Weights of a small transformer language model.
Size: 13 layers, width 192, 3 heads of 64, MLP 512 SwiGLU, 6.54M parameters.
Architecture: LayerNorm before each block, untied embeddings.
MLP neurons of a small language model. Each row is named by its layer, matrix (gate and up: input weights) and neuron, and shows model dimensions 0-191. Each number is 500 + 40 x the weight over its row's rms, rounded and kept within 0 to 999. Numbers have three digits each. A neuron's up and down rows have the sign that makes its largest values positive.
After each neuron's rows, "fires after" lists the tokens most often just before its 100 highest values on Wikipedia text that the model never trained on. A number after a token or word is its count.

L3.gate340:541529516458504487522426500529438531463497499551535497521442460526524465527503522641447495593509567557477491461419533423466478503544507460544544547502496493522490545466453482516545505492465489542471429464538514461550544519409449556447442534453476525459513545447514527482563447498477520489497475468505559495433482495545547508433511484587465446446489549566525511519464439529480519453513500547488520484491472453483530520491445454512560409519531554490510493582493474474565464454464531443531450491497512484484518503497473528566505468474560474435469523541586458490451512450545534491
L3.up340:551566535527520447506439563560429524502433510548454482510472412482519480545502526536536520512523477550597538451408542507410514475539432510523575514505466494501518482425554519478471492479461465497564492539487534510524505458455548497558491534471500453498534441456531543558454528498469481500480506499491523475535443457589520427522420556491510509489511468458463506487464430525450509529499494500489534506561466494461531493497459457595507562551447553488430453549484527521489501498496557451470451497482522442508483462531518470454465540407515519583499407530554481444550531483512522493
fires after: " th" 18, " inc" 16, " b" 11, " g" 9, " w" 7, " (" 5

L2.gate500:502454548535532610527494467509574525500515490524489479516493474488461441524484472434481500474550494524569471448547454513473442573439475531489497522475466545548470540533513473521496509544505459545491563498525567468617504408487462542506450503544459425566545540569524519495506522429511554444481515506539554478534533461532498473447568511493508467471531424564503547482391490534431524485464520487496462443551483543452563504496511490521531490431586514488513464539531527416486505463504507553556499526497443484450479561492477508506476534574436475424512472520465456552449496504496458494
L2.up500:467459552543567509549479411567498550474504496530559438566492357506533552523550473505510465564495519527511495519538453484509500550516504499477591545472483543473548583479515494538526518470546436550500465522478551488520491496459439498483477499527504434488494520479570475466463461422505519485451521529535532481523526483503507480431555591530476481563456480486567526538424474463514528488399536559455502413588479538495501456485520519495467519394595500504446470540467502471503539511458551557491535470495494453445499449476511500549475491547462432482512485515545523467474505506511497518
fires after: " G" 27, " T" 16, " t" 10, " K" 7, " g" 7, " C" 6

L2.gate498:454555552479479507502494438438457506454539545589522476581589447446541491516491496466525484533579466501459539550484480481421483472502487499534503430483548416516513468460416479504484479417562508492460491432500526434427525496498552476540511476448471563548534487478567507442466504488507513522479510576496436504519492499472512535420446539509496419439490468535526483436514498489479465478551551620495497442480453522518496448551512540496453452481477548508529493485503491479487513549515486512447565476555577555451487548495461519542522506485469507507432555515544452504519478511516560586
L2.up498:505486560566474522523458492512492454561454454553469489512521499506508472531535502437517457474502432486496475534537460517524492575430485537502483406473553463524523529554487532509449540512494482492423514492548466528538518539545470497521546470478499471539500482468488548471516488570443550525492527552503445540556456394459452467509551482531429476471481539459539487512496524473484440538511437522500500525394482530532509507494514361530448469509486508586488510592478512455567511576496574512455545521516443600509463543493448435501483528470442504451533434528492531501485556488453496431
fires after: " G" 39, " J" 13, " S" 10, "G" 8, " N" 7

L3.gate224:480483467471444415471456551475442460568524441574487497538506506477448497558550452459416547525501489450503572460484533443460488499508608504479508494508527491525513480478491518438505490520523485577488488453515550458568461532548556525497508502464509521468542487516574510447540517429517453490602542467533476514414461510540468540521464485498526469538497457477567501531511501493524462509567453492569523478479501516503489499507552415551520478546518520491494560455538572504545465560477494486507464565558438406534482448495496485474419525454481571477497488499451519495496491589386490511
L3.up224:561548554449559489466518525580451489594459476544525461451508486441537549511458519516554401501515532524510515520494481520461470562477497489516484517493453501419545587539507514496540475519489443510463483475568554522524473523540546553506504490433580454534446527481515477420512521402504538484458562539535479498577485531479528506509515500480459477534485534504525466449474439480501493404459528396521540457499511495492496537467535419500506446534560573518493482537511445487496480548462455492444522519490495448505495538496525476488506537529461522512585469424482632461467506482451465541
fires after: ")" 15, "G" 12, " G" 11, " –" 8, " Sc" 6, "P" 5

L2.gate488:559451487598491491459566475460476535461583507500490426513568542513498479519460521509519517487477446464503519491477501475544461498591475590543510504502464557495471498468494532522517469493367590521479476557442473531517535494517537502518461494453524498539470560458553457453549546454495513533512441533513576572514492543527520479447504528477458439487446468444464553481495538486464580520445448495491503490514501464557537462461587544524528418535467460475453423520497553505464527504507441500544416479462553499523470439481491480457482566530494448540480525490475571442493472514554457524
L2.up488:443506520538468493475490505522365557447522454492478484535571543575479505475520451496459472489487455457445481473457516493554547455511458490529447603524510519532508502456519511567468448490555541515486532512501534487444534504466521387468487556429496517545536518453547441509517531486538501541476484545494557579537486479535507534475548597460541486540461511497414542483469502486494568523535435473564542452510548467519525501528509582522501412526507512512480457525516551560455452409503423469557420462510544507512464448539453526449507473508542468490444487519510535471534495499489533527
fires after: " develop" 13, " polit" 12, "olog" 11, "onom" 9, "istor" 5

L3.gate458:552481500463495497455488517487465446498453479572527562551468480530538547550486520459465565491486539446500461480475480485477520510512533436480414503460574505487479558491535547559488518456521506565560508507501509478512516535534570484534469488561491555564429515494499468452520469466495509595648483441443471550537482462442532501462484450520537544496552517459500481496432456560453418520546481436471488473493479495517514491530506531492584512510486457518525536513544466543501496489549455393563464496547509465457584513463541492506434516481421428459519448509501497409477499542546479523
L3.up458:496542467449518462523497489442533501502472602518574434552499479476553536501500448533511532463546452515507525535526433482491500426563520441469496494477451509483489565503473473543496458500450488508493473578558470485487500403506459457552436561488527457519437424496545569483433517437551484492535554485460504574535540447477574495494507505551457540497470468510529494471490488532474465502544510552444477514521523542509476516515579501469523525479508481473530448588545519567546431507414529494542512559533460535497452484569442472514556529500466549472501515460583600519459522531501494417
fires after: "\n" 51, ")\n" 9, " F" 9, " f" 7, " P" 4

L4.gate3:499551611487530507519566515573543558509520514480522463492509497551520496540474480485522521481536565526531491507450475555570484491545510453510475463511463536508457512480484482524513491521518468489506472532435478416550454510449545539471366474526456502525463447539522466548496548425470469550489554456454486451562469545512452595474554515496478516475510534492478533550502490561462486468559462521486519494488521510498526515416483534536490420459556594475491446477482523475483582438550412468519531516513518442466455490524484476509532493446527493398424546594497505560464506466455463518
L4.up3:425558537525483436522495535477509551485502508440487509481575495503481491447500491473533453582549508519533468501539612479470456588494519470501508486470432449445580498552490469461477526536519509494503426497457528472510482510512462476563521549474518575457491454508537525538444509475455488512457473476523465450460513485461500518546490493481522545541448474422487496506487445461540496499517433560439554520486536471492497500569503553578549421475484451415532486511556578416495469504497550487494533507481520566534507492381416513476474453503517446533534520462549562534454472525423530555
fires after: " g" 17, " G" 12, " th" 10, " Gr" 9, " gr" 8, " inc" 6

L7.gate434:478499500476513564449456494504447523528535523498576474555508517565428428480565504445489491521473503475535509502528459556534530524483485531484523586496435440505522500423468483554453558411465582557565488527435515529451515486486538538501513482477543401450460481473491533473603516449500515524453498550405418529531494469509461471523559461487528504463501515490540472547583481536558439571467507481500535458460496542518498536489535491497466441493489466454507551550432537498578562452496503530495442460514431497501471494476461513550484496494505502573446435450441531521534515494542556498
L7.up434:585528509525462500503472495560504486506496464581508402539534470470525529500486518528532444517428544534542523432445458478571510482541495482510487524529431542558502556457540399463508466464424483502464591470478485471485482458570474492499558596439444548512494496437581437442449490395487547494566521543429552558453480462499484482471491504453470465403524496548541489486483487522458498435508512472583528500514448541490513480589472495494526452471588432513509566505493520564498524462492469500505500513511522475555540499528474485552532492510506531508487478478482552495519475524489546479
fires after: "-" 18, " No" 14, " a" 10, "|" 9, " |" 9, " S" 6

L7.gate483:427440442453504480390502597559461574517502454517482502478480498632569477501476444496466489484483498520531484529491474541523463607481500535498532512513467491492538508502438506568485476554572519465529483489504577566531469509460462515511446475526520578507491550506530484589447453458476465512438493537483505456545527477483521571480463521516513541515508496474459519526447472503499551534346474520444460484469490470471430472549443543524496462554549471444534472500477464444522494475475469500528479553451570530507532539486508486462489475492537461519444522517536493485476550570488519564
L7.up483:370467526508485499484489497454474516517472449489530458552525506538479440550511449550528489492559487472495504500549545527543548457527423546466504454544508439473623533506527587510463541458614548488505432421449427501476468517515496498516515527439493538521518524549457554471512470541515463538579508512493559416550511459468431590491479482488567541470509485508553488505455542525534515513522509508457539431495476498471542512475403487563503527502544486490568487475522505483455506499579479433503503485567443506469513529461487467499482541463448474491516500531496412457444523501511558526
fires after: " G" 25, " g" 17, "g" 5, "er" 4, " " 4

L3.gate367:470493470451475444549449571468502503542416565516481520508502491567499535566493516470484508480459471536526463476571503516496483459504517446479471551534498494563586439580512449506485535521558482542512568484542503531428455485551539495501420546469522471548566565489529482470485533461505547510497468458458504548558528536490551502498533510521577563512560511466557458490529457503439514447467480443506525493496506463516519430509411490473454530456535478487467524522504472490466455533500478461483491623535475556408496447553518426423531557476465452429531484473457396513486498509480495536
L3.up367:485508517557489496574487583560459490525469506492500548546537497478517530562541484516473491472467493510509440512545460486480460477478458444502503558562451422516557429572479451404530499528523541505466479453514524521446446466418483524487455553489546500534457505443496508524533510493457548559502587450466454556551457494530537511515497567453558514489557453519556491473473458503496563583388450453518512470487579424511455459461483521499491534455547548514509537530460412473489487508496496542421490527541458551448485539496495442476559496539511455467575503435533457544487458485505475507
fires after: ".\n\n" 77, "\n\n" 6, ")\n" 5

L4.gate211:525412483483506518504455518453505471490515540479509515524523507487534484512579541522500507522525446468471551526434452497526462488523462499614500532487540551508446512485546516515559538463481512439491477511532468555577523465516534527512570449516470599513507480500495459427454471559448522546504544551559481450539480489547477428514514482452552485448554458467426467466520454564499533492527426442581567472581499513420408503502542502483489509558459559503551502559497591439502513529478422493512430527546447461439455541454478500482549516460513505440472526469496439463483498481507523479
L4.up211:452511457451527519432510512490438521525556501441460466506474519574562518509430512490508461523509437510482499448519438492488527491569517509592506441521513525513461468517488526540511449537533498447454511529514460535513539604533440535461513483518464508543461510556503535444535410533419468500546536528501468515542518443502503513511560465428523535474593490489530484493468482485456444508534473481484534490475548471476410499442546427513567448558465518539563541625537496503513476490453505450516433493509501450465441446548465448518559507476513547463522549495512408519484553473561530458
fires after: " n" 18, " G" 17, " N" 11, " en" 8, "N" 7

L6.gate174:527516526518550469523490525548504470517476493539519441519514381542523478515451517525532479471507546439462477518497476487414502542501483496423441532511470519519515492481446468591513494453521476480404547478496501515492574507483455558468499469493540496458449518556563507517492555424496558498479521422467486494570471425495496576546451442551509425466536414453488485545494485555580523496482524504522532472514593575516426533474477449554469438420562548500489556508475541464505449522480484472497509500615548536456432513465499488523501540519503486456536549502499485437469510559506505533
L6.up174:536415500497488527476439510493577596501463504484437501526452382578440507550504513533458502452492477449471505485488491434487425542510512497520499528423534493465460436569557545596491425534501498522489594536431497507555532466469441501477449489481519478507479520504518529542547518455460462455546549484476512461525521455477504558556544482505503500518568486499503489453456530486514483521554565464516548435473468508489443464510506520485518479487533466511451487485462546563564461477432472441519516484524518541490540554557545443571558555483516496521512395504546592523492460534485521520
fires after: "re" 13, "ib" 11, " G" 9, "ut" 8, " re" 8, " g" 8

L3.gate169:530519517476468524560525511403453511477489481541542557581487467505550526512446508517488463494547458501493517492470505479499486506508448552525525467490464492526519454542479572462543417505475587598473470474489481428482537508420632514517419543521437520536457397592564483536453509460533507487542503534502513482481566489509466479500512511533478449541536541517440493391533439511507557518423509511492524456519446475478450523522527478535452533485550462492452472492491489518451423502489499463541490480577582497526499499530448497485514584479461507540524446549478515430460519530494535508
L3.up169:432409495517449588502512519532479449508550463574562545619480432595548556582504501510523530508499439456514501502550499527494477499466486493448459498473551451515557439496511565479521468505542539520471529455468508489544524523435525513495489526528420512531516478537545524516491518498423478525501466480497534437472493537486452518523426513578418420514521523477471452425496409559515516461475501538518438469500460454471471563486452519469508550453541456470456492501500458571525437566498484483544510504539517505516517507574426480529528498509471467520509470445507580498492481429532525456
fires after: " f" 21, " M" 14, " s" 7, " re" 7, " g" 4, " S" 4

L7.gate147:580494508504482517484509509503484522460482515537465480552532489540490461531491436527551492490508567502587511521546469494525537453479477460483523546470477448489460520511436451472474460477529478453596499529537496571432455482556516449513532453516533475479472423529483488442478500421555566473514560414533457472576561553460547441501468486550465532414478499555465483507533494455499530452486512504457530492497483439422536501534459460498534465534495487452518467529444575483546498500513451532498487501542571565474474527653447545555518543464547537529499435456511479541510494463421469477
L7.up147:530503489549439534535488463510432500474463539446381469488546497530541474440576478511493514464554515577492496430505453505503475512533498498527503457484449428504478453534478493478486515444434487547572490450498509497483546551548489543481532527475456477516521572474537548513535442492501587524523526605483543543446529545501566474528498532528486547515516490535485445527516491501473530469484418498491490467528511600513436479442412474527523521517509493494516497518496491482554364449477533494522516498397448505455520517526412511482576502524478508561514563518459538493468479500520443401
fires after: " a" 37, "-" 9, " r" 8, " |" 7, " A" 5, " the" 5

L2.gate192:486600511526450458467491504426462457504485501505505532513505450492534569490577493482551521515574570446466445538464429490461453547505452591527496485455452420499506487429585527504533542469562474521534459469450500490530457497462568505540544507513553542544489462459513433612537505481517489542518540458488572499548403480498422482492571554481506446479522517484508452555486543439504492490438403530522478522494520525531439476507493492447458530553539479556508473509507565517436472460436550509470502519558509438557476500479499503461485503467523505472503466550474428520487520454487472520
L2.up192:543466530532469516499503550504422591443501487503496444489420517499520516421486506542503506565489558487539422490511473409528476482469500545445541498540595524537475490520573524583439447515589471509415445463468501485507524528452537532540522448541452506562496490502488495528568476529498526493527436485537580494502464513531459435515496470460485444480565526526502540520598482557473527503568442566469426516529502494491489513564587466441467522523548465528471561520479548512490564457549428485494466487525466523457500533531466471513451508487541491516529492534456430473470536528483489566
fires after: " M" 18, " T" 14, "am" 10, " found" 6, " sing" 5